From a checkpoint of a small transformer trained on Wikipedia: MLP 768 tanh GELU, 12995 steps.
MLP neurons of a small language model. Each row is named by its layer, matrix (up: input weights; down: output weights) and neuron, and shows model dimensions 80-143. Each number is 200 + 20 x the weight over its row's rms, rounded and kept within 0 to 999.
After each neuron's rows, "fires before" lists the tokens most often just after its 100 highest values on Wikipedia text that the model never trained on.

L8.up752,221,210,229,189,228,240,215,201,175,185,210,188,225,160,205,185,189,189,196,211,236,222,221,163,243,207,187,176,192,186,181,183,189,187,194,211,208,181,193,207,171,208,192,140,168,205,217,204,202,199,175,203,207,233,184,192,239,204,181,182,185,192,183,216
L8.down752,191,201,201,190,215,170,210,205,175,149,212,230,226,190,187,195,206,186,203,171,194,213,218,212,182,182,175,196,250,213,171,180,206,216,159,261,196,226,196,202,167,183,184,184,186,152,190,168,180,175,188,217,176,207,239,199,227,216,206,190,242,183,240,198
fires before: "\n", " The", " He", " In", " It"

L13.up538,186,191,185,204,205,174,224,186,218,243,210,219,194,190,208,181,178,228,218,185,193,165,205,178,177,220,200,174,202,173,218,183,198,212,185,247,234,205,204,184,200,179,188,201,166,195,189,200,231,174,221,218,170,180,180,195,233,245,182,163,212,198,202,170
L13.down538,210,189,238,177,184,192,184,155,180,206,200,200,202,184,245,191,205,184,222,258,176,236,186,171,193,167,226,218,197,199,211,197,205,212,177,184,206,186,211,219,206,213,195,210,195,190,188,184,167,199,154,206,207,196,235,206,238,168,197,212,190,203,198,198
fires before: "1", "2", " in"

L9.up767,175,181,219,171,214,241,224,187,208,181,219,208,208,177,211,191,228,170,200,233,215,211,173,214,199,214,202,216,189,211,201,196,204,182,213,212,205,163,201,204,188,204,196,192,248,202,218,173,226,171,227,163,193,168,172,194,203,222,220,161,205,203,203,166
L9.down767,189,189,191,189,242,165,194,225,205,216,201,237,201,208,172,177,196,211,214,176,224,210,209,212,193,190,161,185,196,222,214,211,255,184,204,173,219,199,199,221,160,202,204,213,200,160,182,198,159,178,211,184,194,232,236,180,178,169,195,226,203,172,216,188
fires before: ".", ",", " and", " of", " |", " in"

L2.up266,241,200,174,203,177,210,208,198,204,230,183,190,181,176,225,197,211,179,205,189,152,216,237,158,209,192,202,228,193,207,158,200,172,223,210,206,162,219,198,205,216,159,221,215,191,167,243,198,205,209,188,189,169,194,203,211,171,168,212,180,170,188,193,202
L2.down266,181,191,235,200,206,229,192,215,187,183,205,184,260,196,206,207,224,221,222,218,234,186,179,183,185,186,175,210,193,205,198,199,233,177,163,217,224,194,210,201,165,169,178,184,222,210,208,208,172,208,202,211,200,187,214,188,231,216,199,196,217,233,193,201
fires before: "\n", "hawk", "f", "s"

L5.up308,189,233,183,205,188,203,213,214,220,199,230,192,200,244,200,180,175,174,213,182,173,200,195,203,212,216,245,224,212,203,196,168,212,160,223,170,218,203,217,152,228,202,227,224,209,212,171,192,180,184,213,181,202,207,225,199,209,184,201,173,212,166,189,173
L5.down308,210,201,213,154,186,178,200,222,185,190,183,227,213,185,162,244,178,220,201,202,186,227,206,210,202,212,213,161,185,195,192,200,207,189,215,180,198,199,229,240,172,186,249,192,199,178,229,183,231,227,192,185,191,201,207,186,187,213,188,189,187,197,173,215
fires before: "0", "1", "2", "4", "3"

L11.up641,221,203,183,215,189,202,180,204,203,207,216,183,196,185,229,191,192,205,203,177,190,225,217,215,207,150,222,197,175,172,227,204,216,207,189,203,217,236,199,191,183,198,254,186,211,196,169,204,211,161,180,188,200,183,174,230,199,177,200,187,157,171,176,188
L11.down641,240,196,205,217,221,202,262,170,187,206,207,243,193,190,198,211,184,204,143,185,227,208,152,192,240,197,187,179,230,178,183,215,204,194,186,162,194,205,220,203,212,181,209,164,189,221,225,209,193,192,175,174,209,207,223,210,208,236,217,191,181,161,231,212
fires before: " |", ",", " ", "."

L11.up93,177,160,190,212,232,176,225,161,220,219,202,205,228,182,201,212,180,189,196,193,159,188,210,187,196,222,182,213,206,187,229,201,242,185,210,229,228,185,208,225,206,207,185,212,213,215,249,184,224,194,214,171,202,219,175,186,214,229,194,175,223,195,228,210
L11.down93,185,183,193,179,199,209,170,205,199,201,189,195,197,207,171,188,179,243,199,199,158,212,218,209,216,228,234,190,185,226,203,205,168,213,178,207,200,190,180,180,245,221,212,216,171,197,187,182,172,191,195,191,173,179,232,202,234,181,208,183,216,215,226,168
fires before: " in", " on", " by", " at"

L9.up293,214,221,235,173,233,233,224,171,202,206,203,184,168,223,190,187,213,230,181,205,249,173,202,232,223,242,233,212,205,144,221,224,188,227,192,158,227,193,224,199,196,183,185,197,165,218,243,200,204,242,167,190,182,191,210,200,204,198,198,196,196,175,156,217
L9.down293,199,231,214,241,203,189,210,206,204,198,198,191,170,200,213,208,197,199,203,184,241,203,207,200,192,235,179,200,177,216,222,189,221,181,179,186,200,190,170,229,234,206,155,224,209,187,201,194,167,165,183,239,177,211,207,179,210,187,181,198,224,180,212,194
fires before: "-", "\n", "1"

L7.up272,197,147,216,204,194,218,172,212,196,186,197,198,225,179,207,204,170,184,191,249,175,229,200,206,188,199,217,213,210,191,223,189,192,203,210,199,194,200,209,202,213,213,222,186,190,161,212,179,208,194,215,230,203,198,191,189,231,203,186,190,244,187,191,229
L7.down272,197,196,219,197,164,215,202,178,186,213,210,224,191,233,197,178,209,211,186,172,207,204,202,199,199,194,192,222,187,179,194,211,198,193,208,205,178,240,219,154,172,211,233,180,210,236,197,168,183,171,198,204,207,203,198,167,232,164,202,212,202,193,226,182
fires before: " ", "0", " |", "9", "3"

L13.up464,187,225,195,217,203,245,217,222,211,215,191,200,224,230,217,226,181,149,205,241,228,205,172,193,177,215,218,161,172,193,182,223,195,184,203,192,161,236,228,223,212,201,219,169,194,211,163,203,184,145,172,193,188,200,214,183,196,208,210,189,182,187,202,182
L13.down464,219,189,220,193,217,209,209,202,234,229,190,169,183,199,187,208,246,184,210,204,199,170,203,207,223,225,198,174,199,219,183,179,216,220,223,191,184,197,207,231,221,164,240,181,207,155,204,142,213,178,196,225,233,215,195,246,180,193,202,233,184,204,189,218
fires before: " ", "bra", "uc"

L7.up4,175,202,189,229,215,216,211,188,226,178,196,210,212,204,229,190,198,192,211,182,182,202,190,248,222,243,238,162,177,194,203,179,225,201,196,194,229,166,216,194,202,191,181,214,195,180,237,172,207,236,197,201,182,194,199,221,206,192,217,184,170,191,172,170
L7.down4,194,162,222,189,188,185,193,206,224,189,200,194,199,175,218,222,221,213,165,216,212,193,212,195,220,188,153,223,209,213,205,210,209,218,205,193,219,209,187,251,198,192,174,172,190,243,176,197,214,162,176,238,183,188,190,205,192,183,170,216,203,223,204,174
fires before: "\n"

L13.up237,221,204,223,212,207,247,168,201,217,205,185,190,221,201,202,231,223,224,215,213,233,231,230,211,198,225,206,181,187,193,223,213,189,182,209,201,197,226,240,233,188,185,179,216,208,247,182,216,193,184,201,194,161,228,190,178,192,171,190,215,204,187,208,209
L13.down237,235,208,197,183,228,235,216,195,231,206,206,216,199,197,169,211,203,201,209,209,221,205,173,220,182,234,183,202,225,214,178,205,188,205,182,226,204,207,198,245,169,230,204,170,180,193,185,205,170,199,200,190,214,204,192,203,211,217,232,240,192,189,215,233
fires before: " ", "1", "5", "4", "6"

L11.up330,204,192,211,188,189,209,211,175,197,198,180,219,208,185,215,224,170,215,204,184,216,191,147,148,189,247,201,205,181,202,211,200,222,171,173,165,229,165,210,211,198,193,221,191,203,240,197,184,179,199,227,179,256,213,223,210,178,198,206,217,164,236,184,198
L11.down330,212,224,184,202,167,196,198,214,244,215,209,208,212,186,167,199,187,190,169,175,203,227,197,191,176,196,198,213,216,221,229,248,199,212,173,165,224,209,165,204,235,211,214,255,195,214,172,209,156,203,211,183,228,192,187,219,207,160,241,169,206,215,210,231
fires before: ",", " he", " the"

L3.up125,205,167,209,173,186,212,203,185,214,183,188,221,222,210,226,175,201,153,211,193,205,220,197,187,185,235,176,211,220,169,184,164,200,215,183,191,193,200,208,187,213,201,217,194,212,186,207,175,232,195,206,188,188,189,210,220,189,225,234,163,188,213,197,199
L3.down125,185,186,217,169,191,192,221,199,218,208,214,183,170,179,210,171,222,190,206,179,207,204,187,208,206,208,220,193,202,166,204,157,197,219,174,208,187,221,210,198,206,183,201,203,213,163,211,118,223,208,191,212,178,193,211,201,177,220,237,181,209,189,229,233
fires before: ",", ".", " in", " of", " and", " from"

L12.up404,190,172,216,179,207,188,203,218,176,193,179,195,217,208,186,221,207,187,220,240,202,203,220,217,197,205,199,168,159,188,174,186,198,201,177,203,216,223,239,208,208,191,175,211,218,189,197,172,182,179,208,214,194,217,176,175,184,208,192,214,244,201,209,228
L12.down404,229,190,181,194,214,182,210,196,168,197,171,223,193,194,176,219,180,171,223,208,190,190,191,182,224,219,149,211,191,214,208,224,184,210,207,196,195,213,221,229,183,188,201,176,173,200,209,177,204,228,211,201,177,209,217,225,183,211,192,229,211,208,205,207
fires before: "4", "5", "6", "7", "8"

L7.up245,173,236,189,182,199,211,228,208,198,211,165,225,202,178,232,247,216,195,230,186,232,195,177,175,221,186,212,190,213,175,216,232,198,168,192,202,202,214,194,217,214,182,231,184,207,189,179,164,202,159,213,221,229,222,224,207,226,238,188,198,183,205,183,232
L7.down245,205,202,212,252,198,207,189,166,213,168,203,212,185,215,171,177,189,194,198,172,182,175,199,145,179,230,190,163,213,186,173,210,195,191,172,172,240,190,210,192,198,193,224,220,179,237,213,210,182,214,183,206,221,216,221,171,158,176,218,201,203,183,200,200
fires before: ",", " he", "S", ".", " and", " "

L3.up439,221,206,194,178,210,175,216,196,182,226,206,232,209,178,198,184,190,171,179,218,217,186,207,193,210,237,208,177,222,177,179,151,209,200,227,215,201,193,240,203,194,222,228,224,245,176,236,183,205,193,182,210,197,197,167,200,178,197,234,179,198,200,186,196
L3.down439,190,215,220,203,192,204,172,185,210,199,215,243,209,208,203,198,195,170,187,217,188,185,239,188,227,209,218,206,203,185,184,187,190,215,187,195,215,212,180,170,204,189,176,188,184,213,218,207,180,200,156,191,262,187,217,221,207,197,217,217,193,176,207,201
fires before: " ", ":", "."

L13.up657,212,192,214,176,254,201,183,183,186,212,213,198,169,180,211,172,187,212,184,215,204,220,162,227,200,195,214,200,237,169,191,202,227,209,225,169,216,225,210,244,213,219,173,189,181,201,218,187,166,204,176,202,227,181,197,211,197,225,199,186,191,181,205,213
L13.down657,211,204,223,183,227,188,207,200,203,217,215,149,219,219,219,203,208,237,209,212,185,211,199,199,197,216,195,214,234,170,190,166,200,186,157,227,200,211,178,198,183,205,203,205,180,197,177,231,229,182,194,187,191,181,226,199,222,228,186,175,182,194,236,211
fires before: " as", " by", " to", " in", ".", ","

L12.up366,206,166,196,212,180,251,177,227,216,228,226,181,187,174,192,193,229,213,205,227,203,198,180,210,174,210,216,180,223,178,189,200,218,193,213,211,168,216,208,246,206,189,221,175,203,207,193,178,203,200,194,195,209,194,213,226,249,242,192,196,213,181,210,205
L12.down366,204,206,214,204,224,131,210,163,198,207,175,231,223,176,215,174,192,151,181,219,218,193,193,188,224,183,251,207,190,225,165,192,194,169,222,219,233,177,211,218,195,205,214,162,183,209,203,209,226,190,213,182,241,190,219,184,173,215,195,180,214,200,197,196
fires before: ".", ",", " and", " by", " to"

L11.up384,187,183,201,233,185,205,175,179,228,145,188,228,231,173,232,216,201,193,165,190,209,207,186,202,214,178,202,199,183,176,216,185,207,217,225,211,230,206,195,184,213,222,206,217,198,172,220,226,232,191,245,208,201,202,225,220,175,188,185,204,168,189,205,213
L11.down384,199,192,228,214,172,173,206,182,160,182,224,190,222,191,212,205,183,170,193,206,198,203,209,172,241,186,214,198,201,221,196,184,242,191,182,202,159,201,185,193,271,211,203,176,209,191,196,225,216,241,196,194,223,195,203,179,253,201,178,235,180,223,199,193
fires before: " |", ".", "Z", ";", " May"

L8.up251,183,185,213,167,204,176,230,206,163,159,198,171,222,200,236,211,204,210,229,205,206,200,160,199,180,217,214,180,203,171,234,202,221,186,202,222,210,193,214,202,258,179,226,181,203,213,226,155,234,196,186,167,188,210,192,209,210,211,181,186,224,225,235,186
L8.down251,187,213,176,208,232,182,215,193,201,228,228,178,197,214,185,158,213,213,177,191,207,202,193,217,141,203,207,205,183,174,229,214,188,200,206,219,212,194,207,187,199,191,189,230,206,216,211,200,225,195,162,188,201,188,198,232,206,216,190,171,213,205,202,190
fires before: " as", " in", " to", " by"

L12.up387,216,198,208,227,206,213,183,182,189,190,193,191,180,205,168,193,191,193,211,214,184,189,217,233,204,173,205,196,172,181,236,242,192,181,199,223,211,200,221,221,213,216,213,231,194,231,193,196,201,182,225,167,215,196,197,169,215,166,145,220,202,200,214,214
L12.down387,206,188,212,200,211,171,236,198,217,178,225,178,194,196,179,210,176,234,221,229,206,201,169,200,201,204,203,200,193,231,196,210,206,227,221,210,186,188,219,211,190,220,220,195,192,210,180,222,169,208,216,223,202,228,224,210,174,211,221,195,184,152,201,222
fires before: ",", ".", " |", ";", " ", "\n"

L13.up465,202,219,153,171,212,239,211,223,209,213,206,188,213,169,206,188,203,175,223,201,198,208,188,188,181,227,209,207,255,189,158,202,215,189,163,218,208,180,206,209,208,192,179,194,198,174,231,201,191,198,219,188,195,180,214,230,223,180,198,197,200,217,238,200
L13.down465,196,177,189,225,208,187,206,188,217,181,202,204,214,197,233,154,225,185,205,212,169,192,204,185,230,208,197,200,220,209,199,202,212,171,231,174,177,187,206,229,236,199,188,178,216,164,201,211,195,219,235,190,207,188,198,174,215,202,203,220,233,233,204,183
fires before: "9", "8"

L8.up365,190,185,207,184,221,235,205,220,228,189,211,207,199,198,216,201,151,179,207,226,201,182,184,177,229,202,205,165,194,205,172,177,187,229,188,202,227,191,214,201,214,222,222,152,153,166,190,205,228,152,205,214,190,214,175,191,232,211,190,202,164,221,199,213
L8.down365,196,192,191,231,199,208,219,160,208,209,171,173,211,199,190,174,223,229,173,199,186,186,219,202,162,204,204,174,175,208,187,208,196,207,192,209,198,203,198,203,206,198,203,181,210,176,201,199,229,185,192,205,215,245,234,195,209,191,198,188,222,165,192,203
fires before: "\n", "-", " He", " The", " It"

L13.up665,204,202,202,185,245,206,194,207,193,194,161,199,197,195,193,176,215,179,219,211,152,209,191,212,200,188,176,220,174,209,253,196,195,201,227,230,200,198,204,254,211,202,215,178,183,196,209,206,193,183,204,186,207,186,191,195,211,223,205,180,217,199,197,180
L13.down665,212,223,192,156,260,192,235,202,188,185,191,192,188,188,208,211,239,200,208,224,172,221,187,195,212,224,206,210,204,182,228,163,208,177,221,212,172,197,209,219,248,151,217,167,161,165,205,181,211,206,183,155,218,195,216,207,216,180,216,193,220,193,200,210
fires before: " by", " in", " to", " as", " for", " from"

L11.up227,201,182,201,189,209,197,200,215,216,222,187,207,182,230,224,225,192,206,188,205,198,193,209,181,187,209,184,214,205,204,190,189,214,213,219,163,188,203,163,219,219,188,208,248,192,164,204,233,182,213,238,198,171,184,179,199,208,209,187,190,191,206,217,233
L11.down227,204,200,253,215,221,176,231,194,210,185,190,208,209,209,198,215,191,196,215,205,174,193,193,170,186,219,173,198,196,175,208,213,207,179,200,193,217,249,232,173,229,201,177,226,172,184,192,202,176,223,221,211,170,223,203,156,197,188,209,196,180,202,198,193
fires before: "s", "ed", " the"

L12.up147,196,163,155,181,215,217,204,219,176,174,210,172,202,239,213,216,194,170,207,199,219,175,221,202,188,243,201,166,182,180,210,189,226,186,174,170,203,192,213,227,206,185,211,225,155,191,198,170,182,223,200,173,199,184,192,243,188,193,204,212,206,211,213,206
L12.down147,178,205,245,162,208,233,222,187,209,178,242,223,187,197,203,175,223,205,195,179,192,180,208,171,179,220,214,193,229,173,219,172,211,167,214,198,194,197,217,198,222,207,176,197,200,198,206,186,174,201,199,236,215,201,205,199,202,174,230,214,187,207,208,180
fires before: " the", "s", "ed", "d", " ", " a"

L5.up251,208,207,201,221,211,221,200,177,198,205,190,197,199,210,219,170,162,183,204,196,187,190,220,180,233,180,196,184,215,218,207,216,197,205,199,186,249,228,196,181,252,194,215,234,193,193,204,166,186,237,206,176,195,192,182,184,186,200,213,214,214,160,206,185
L5.down251,178,163,177,193,185,164,209,226,213,231,186,215,223,194,222,171,199,210,220,179,194,175,221,191,196,188,229,205,218,186,181,208,206,212,222,214,249,195,169,206,182,217,204,189,195,187,216,197,199,185,210,185,218,206,195,228,199,221,210,210,196,186,213,217
fires before: "5", "9", "0", "8", "3", "4"

L3.up702,230,173,210,207,193,219,243,202,211,184,230,199,163,207,216,205,194,209,191,199,205,195,197,210,196,194,217,214,206,188,224,189,213,190,189,193,218,206,210,242,191,211,212,203,221,215,204,195,188,184,222,209,196,171,194,180,200,187,184,204,190,199,206,218
L3.down702,199,169,181,204,224,230,197,213,188,207,203,220,194,210,165,196,207,214,195,185,211,189,199,188,219,192,178,186,190,193,245,204,219,227,193,212,191,184,177,212,171,192,217,206,176,224,179,214,189,178,219,197,202,222,218,200,204,176,202,217,171,217,218,184
fires before: " |", " "

L12.up590,201,213,197,213,195,176,176,205,179,189,176,181,208,196,202,216,185,164,196,187,189,200,172,223,168,189,219,283,223,194,193,211,200,189,235,196,177,215,200,197,191,216,211,209,199,228,213,190,178,175,171,173,227,192,197,184,196,206,208,210,216,222,172,190
L12.down590,219,222,193,213,213,184,213,203,169,172,203,227,193,147,184,165,192,181,232,176,197,183,194,192,217,180,179,212,201,203,207,211,234,221,198,204,202,179,181,222,138,205,226,191,204,194,234,197,203,236,215,199,234,234,198,193,220,203,191,213,205,209,199,214
fires before: "0", "k"

L12.up278,208,198,191,191,203,212,211,203,201,227,200,170,173,198,219,222,202,185,205,170,217,217,191,211,188,199,215,202,198,191,210,231,192,194,209,235,204,212,212,210,234,202,234,205,191,177,256,184,190,164,193,182,211,228,210,189,227,207,185,179,196,219,199,202
L12.down278,164,204,206,217,201,224,203,180,189,201,184,187,203,219,171,201,213,231,181,208,167,206,188,196,185,198,182,201,236,201,185,214,191,163,163,193,187,196,201,209,213,199,199,204,209,201,208,279,218,146,213,205,168,195,205,196,217,230,192,191,191,212,218,169
fires before: "-", "\n", " "

L5.up477,224,175,227,209,198,208,175,208,213,166,185,176,208,232,213,201,187,204,197,205,239,215,202,183,200,185,158,174,209,229,176,192,184,210,176,191,214,231,196,213,204,200,198,178,187,208,253,165,171,202,171,196,223,226,200,194,171,203,264,188,191,178,187,233
L5.down477,210,219,183,216,190,187,206,183,173,205,219,212,208,183,195,201,214,216,208,191,176,196,209,218,198,182,148,200,198,170,249,208,204,235,164,190,231,267,182,194,195,202,209,215,205,215,201,225,240,172,182,183,179,195,199,178,176,177,188,182,216,195,230,220
fires before: "|", "-", "\n", "---|---|---|---|"

L12.up111,205,228,191,190,192,199,222,198,186,194,206,205,206,225,216,198,191,209,139,194,198,181,190,208,225,179,174,185,237,177,211,180,212,210,208,185,205,246,235,206,202,195,196,213,203,230,193,189,188,211,238,200,190,184,182,210,192,190,198,183,220,202,179,226
L12.down111,235,222,190,193,189,200,186,197,188,206,240,195,181,204,163,203,232,178,216,200,183,215,170,191,193,206,231,212,184,205,174,203,190,186,186,189,195,190,217,198,220,210,169,202,201,205,196,222,202,201,172,195,219,205,184,182,202,201,222,233,208,202,197,159
fires before: "s", " by", " on", "ing"

L12.up103,215,179,228,185,222,212,165,223,204,189,206,157,167,163,214,177,207,189,219,221,230,201,180,199,208,231,202,212,214,216,242,177,218,191,166,213,188,193,191,192,212,232,216,197,203,195,199,227,163,182,220,187,148,252,246,208,223,190,194,193,223,186,194,190
L12.down103,204,217,191,210,219,195,158,202,194,189,213,205,174,249,202,183,219,214,175,198,244,211,184,159,237,193,183,186,201,221,233,174,219,220,161,217,192,211,167,211,248,226,226,196,235,186,189,221,184,193,216,225,181,187,192,177,187,212,218,209,206,161,207,181
fires before: " ", " |"

L11.up169,203,190,237,210,237,210,231,217,207,179,189,169,210,203,187,196,224,195,225,211,190,205,190,203,184,213,215,175,190,202,204,214,225,203,168,232,207,209,234,218,196,201,193,212,190,192,205,171,200,219,253,218,219,195,202,235,178,232,217,193,200,218,249,181
L11.down169,206,210,224,190,213,213,212,182,203,176,187,221,193,177,218,185,214,221,195,217,218,195,199,180,221,195,213,229,195,232,172,203,171,205,179,194,215,196,201,242,201,211,206,215,213,210,194,221,216,203,189,225,178,194,182,198,184,220,224,162,208,197,221,223
fires before: "8", "9", "7", "4", "ve", "v"

L11.up563,204,178,218,177,223,228,172,223,214,195,172,179,220,191,228,186,216,181,210,220,186,216,210,204,184,199,220,183,183,209,209,210,204,187,187,213,228,215,162,216,204,180,219,219,225,218,181,181,199,216,209,157,194,274,237,241,240,210,255,192,183,190,175,184
L11.down563,228,175,222,187,216,201,184,168,183,170,192,205,175,178,188,213,233,191,201,210,187,241,175,216,197,232,180,172,242,194,196,225,191,197,191,243,179,208,198,203,255,204,192,220,200,186,200,203,220,219,190,187,184,214,190,212,192,210,179,203,201,196,199,219
fires before: " ", "\n", ".", " years"

L8.up285,223,164,209,165,214,220,174,195,191,233,203,204,193,205,234,191,228,183,188,211,223,176,210,159,147,217,172,198,212,185,177,211,200,194,167,197,178,198,190,198,232,198,197,219,164,192,221,233,205,241,184,184,200,188,200,232,194,196,171,222,178,185,208,203
L8.down285,174,204,187,196,174,210,209,219,214,199,201,214,208,202,184,172,196,204,199,184,206,213,183,200,199,179,221,168,235,207,183,196,209,182,217,182,210,224,178,208,181,213,202,176,226,162,216,186,195,205,198,229,192,145,186,158,188,168,207,226,196,199,231,230
fires before: "s", "ing", "ed", " the", "d"

L12.up260,192,175,176,195,214,235,237,209,204,182,213,171,210,219,221,189,193,209,200,219,158,187,214,221,186,195,225,205,204,182,198,213,197,208,187,185,199,219,202,178,223,184,192,184,229,200,193,185,210,218,199,212,191,224,206,199,198,243,181,208,207,194,173,175
L12.down260,214,220,199,196,200,201,230,222,193,176,201,234,198,241,241,216,197,194,181,180,212,197,197,198,169,219,180,193,215,249,202,209,193,188,196,174,204,223,218,209,226,224,178,216,203,177,188,163,209,194,187,199,197,234,173,178,248,224,208,190,182,227,202,220
fires before: "0", "3", "2", "1", "8", "5"

L9.up633,214,234,206,160,234,201,184,199,252,197,218,201,153,199,241,224,179,212,211,208,230,225,224,195,191,217,218,205,209,219,235,209,184,227,176,206,204,220,197,214,196,213,211,195,186,193,191,151,173,197,195,181,213,235,174,210,227,219,179,167,187,211,194,205
L9.down633,189,214,207,186,201,237,174,197,189,210,207,214,231,191,211,211,238,197,190,225,180,177,225,199,254,181,200,179,204,196,196,213,196,169,200,183,207,205,182,178,221,214,198,214,204,177,176,218,205,184,200,174,181,210,228,223,184,182,210,266,182,198,225,163
fires before: " ", " |", "-", "\n"

L8.up9,235,165,229,207,223,207,221,220,206,176,184,190,246,246,215,191,185,200,206,217,240,206,230,176,211,223,192,185,216,207,160,223,174,196,171,218,195,195,189,214,199,215,193,192,169,192,221,182,216,169,210,197,222,209,196,215,201,211,208,214,182,220,205,193
L8.down9,199,208,204,188,215,186,191,214,167,194,205,182,211,163,233,207,174,203,203,200,167,195,211,208,187,194,152,207,222,191,158,164,190,207,175,193,216,193,190,188,162,209,217,205,178,213,190,209,226,176,196,221,195,224,218,184,182,223,181,211,196,192,221,204
fires before: "-", "\n", "|", " The"

L3.up441,215,201,207,192,202,190,232,210,187,212,172,211,232,173,187,197,206,180,216,186,229,188,190,199,190,238,224,237,197,176,174,193,170,177,184,198,233,267,196,176,189,199,191,200,196,202,254,221,191,240,196,161,205,200,213,196,185,188,233,177,175,209,149,202
L3.down441,214,191,193,226,223,179,230,233,196,161,226,209,205,176,228,192,195,181,215,202,209,218,197,200,181,200,213,226,200,198,187,180,204,206,165,227,234,229,210,196,186,168,171,198,195,224,210,224,159,200,233,221,227,214,212,163,220,226,219,180,185,207,178,207
fires before: " ", "\n"

L13.up167,238,153,172,200,178,244,226,200,200,188,189,184,215,201,212,187,230,225,180,195,214,182,240,170,207,182,199,205,174,191,215,203,197,208,234,191,211,216,209,200,190,189,184,184,184,193,199,197,184,194,221,177,196,227,179,154,194,212,196,171,144,149,203,242
L13.down167,213,245,202,195,207,182,188,176,175,207,203,181,208,186,190,218,220,193,171,182,181,181,209,181,193,185,221,168,207,161,206,186,179,222,190,192,230,205,199,198,216,234,167,218,203,181,216,198,228,221,195,227,188,180,223,180,203,172,183,239,199,229,221,211
fires before: "ed", "ing", "d", "s", " the", "es"

L13.up65,200,232,196,215,197,171,196,198,186,180,205,196,186,190,240,174,205,196,223,228,171,193,160,198,186,211,163,218,168,211,200,188,198,164,195,201,238,214,195,180,181,192,200,183,221,207,195,148,230,183,220,165,165,203,169,194,200,233,188,180,213,202,191,210
L13.down65,226,203,205,219,183,194,188,234,174,209,197,183,192,189,208,198,208,187,231,195,196,166,217,209,178,222,219,210,195,206,181,229,184,170,208,175,233,249,202,195,111,182,193,191,222,209,202,183,204,184,198,189,165,228,192,223,202,224,168,214,175,169,211,183
fires before: " ", " March", ":", "7"

L11.up344,192,222,202,242,185,217,234,190,206,238,190,181,211,196,213,168,192,212,190,210,215,203,182,210,209,169,206,175,178,183,214,174,204,162,221,210,219,241,207,168,213,195,186,217,171,173,178,216,170,202,192,191,176,176,202,223,219,193,235,183,180,181,181,213
L11.down344,236,215,173,230,187,229,206,193,207,192,230,181,191,193,153,179,212,191,207,181,177,194,173,230,164,210,224,195,196,221,222,200,217,172,196,212,218,203,192,186,192,186,186,215,188,186,196,195,197,201,182,204,166,199,192,167,176,186,181,173,217,172,194,187
fires before: "2", ":", "6", "8"

L12.up400,217,172,212,222,201,165,219,185,197,218,202,202,202,188,197,211,194,219,235,220,191,189,196,209,184,227,230,155,218,186,201,179,201,171,165,215,186,219,199,180,198,178,182,193,203,193,166,183,180,191,189,183,188,171,190,217,182,182,209,188,156,189,219,200
L12.down400,189,183,184,185,194,212,197,218,195,187,188,199,183,197,236,198,172,185,176,192,182,201,224,190,233,201,186,218,190,184,237,189,222,228,205,210,193,186,137,192,196,183,222,219,171,235,154,220,217,187,193,229,213,203,176,202,213,205,201,217,210,204,229,225
fires before: "2", "1", "0", "ld", ","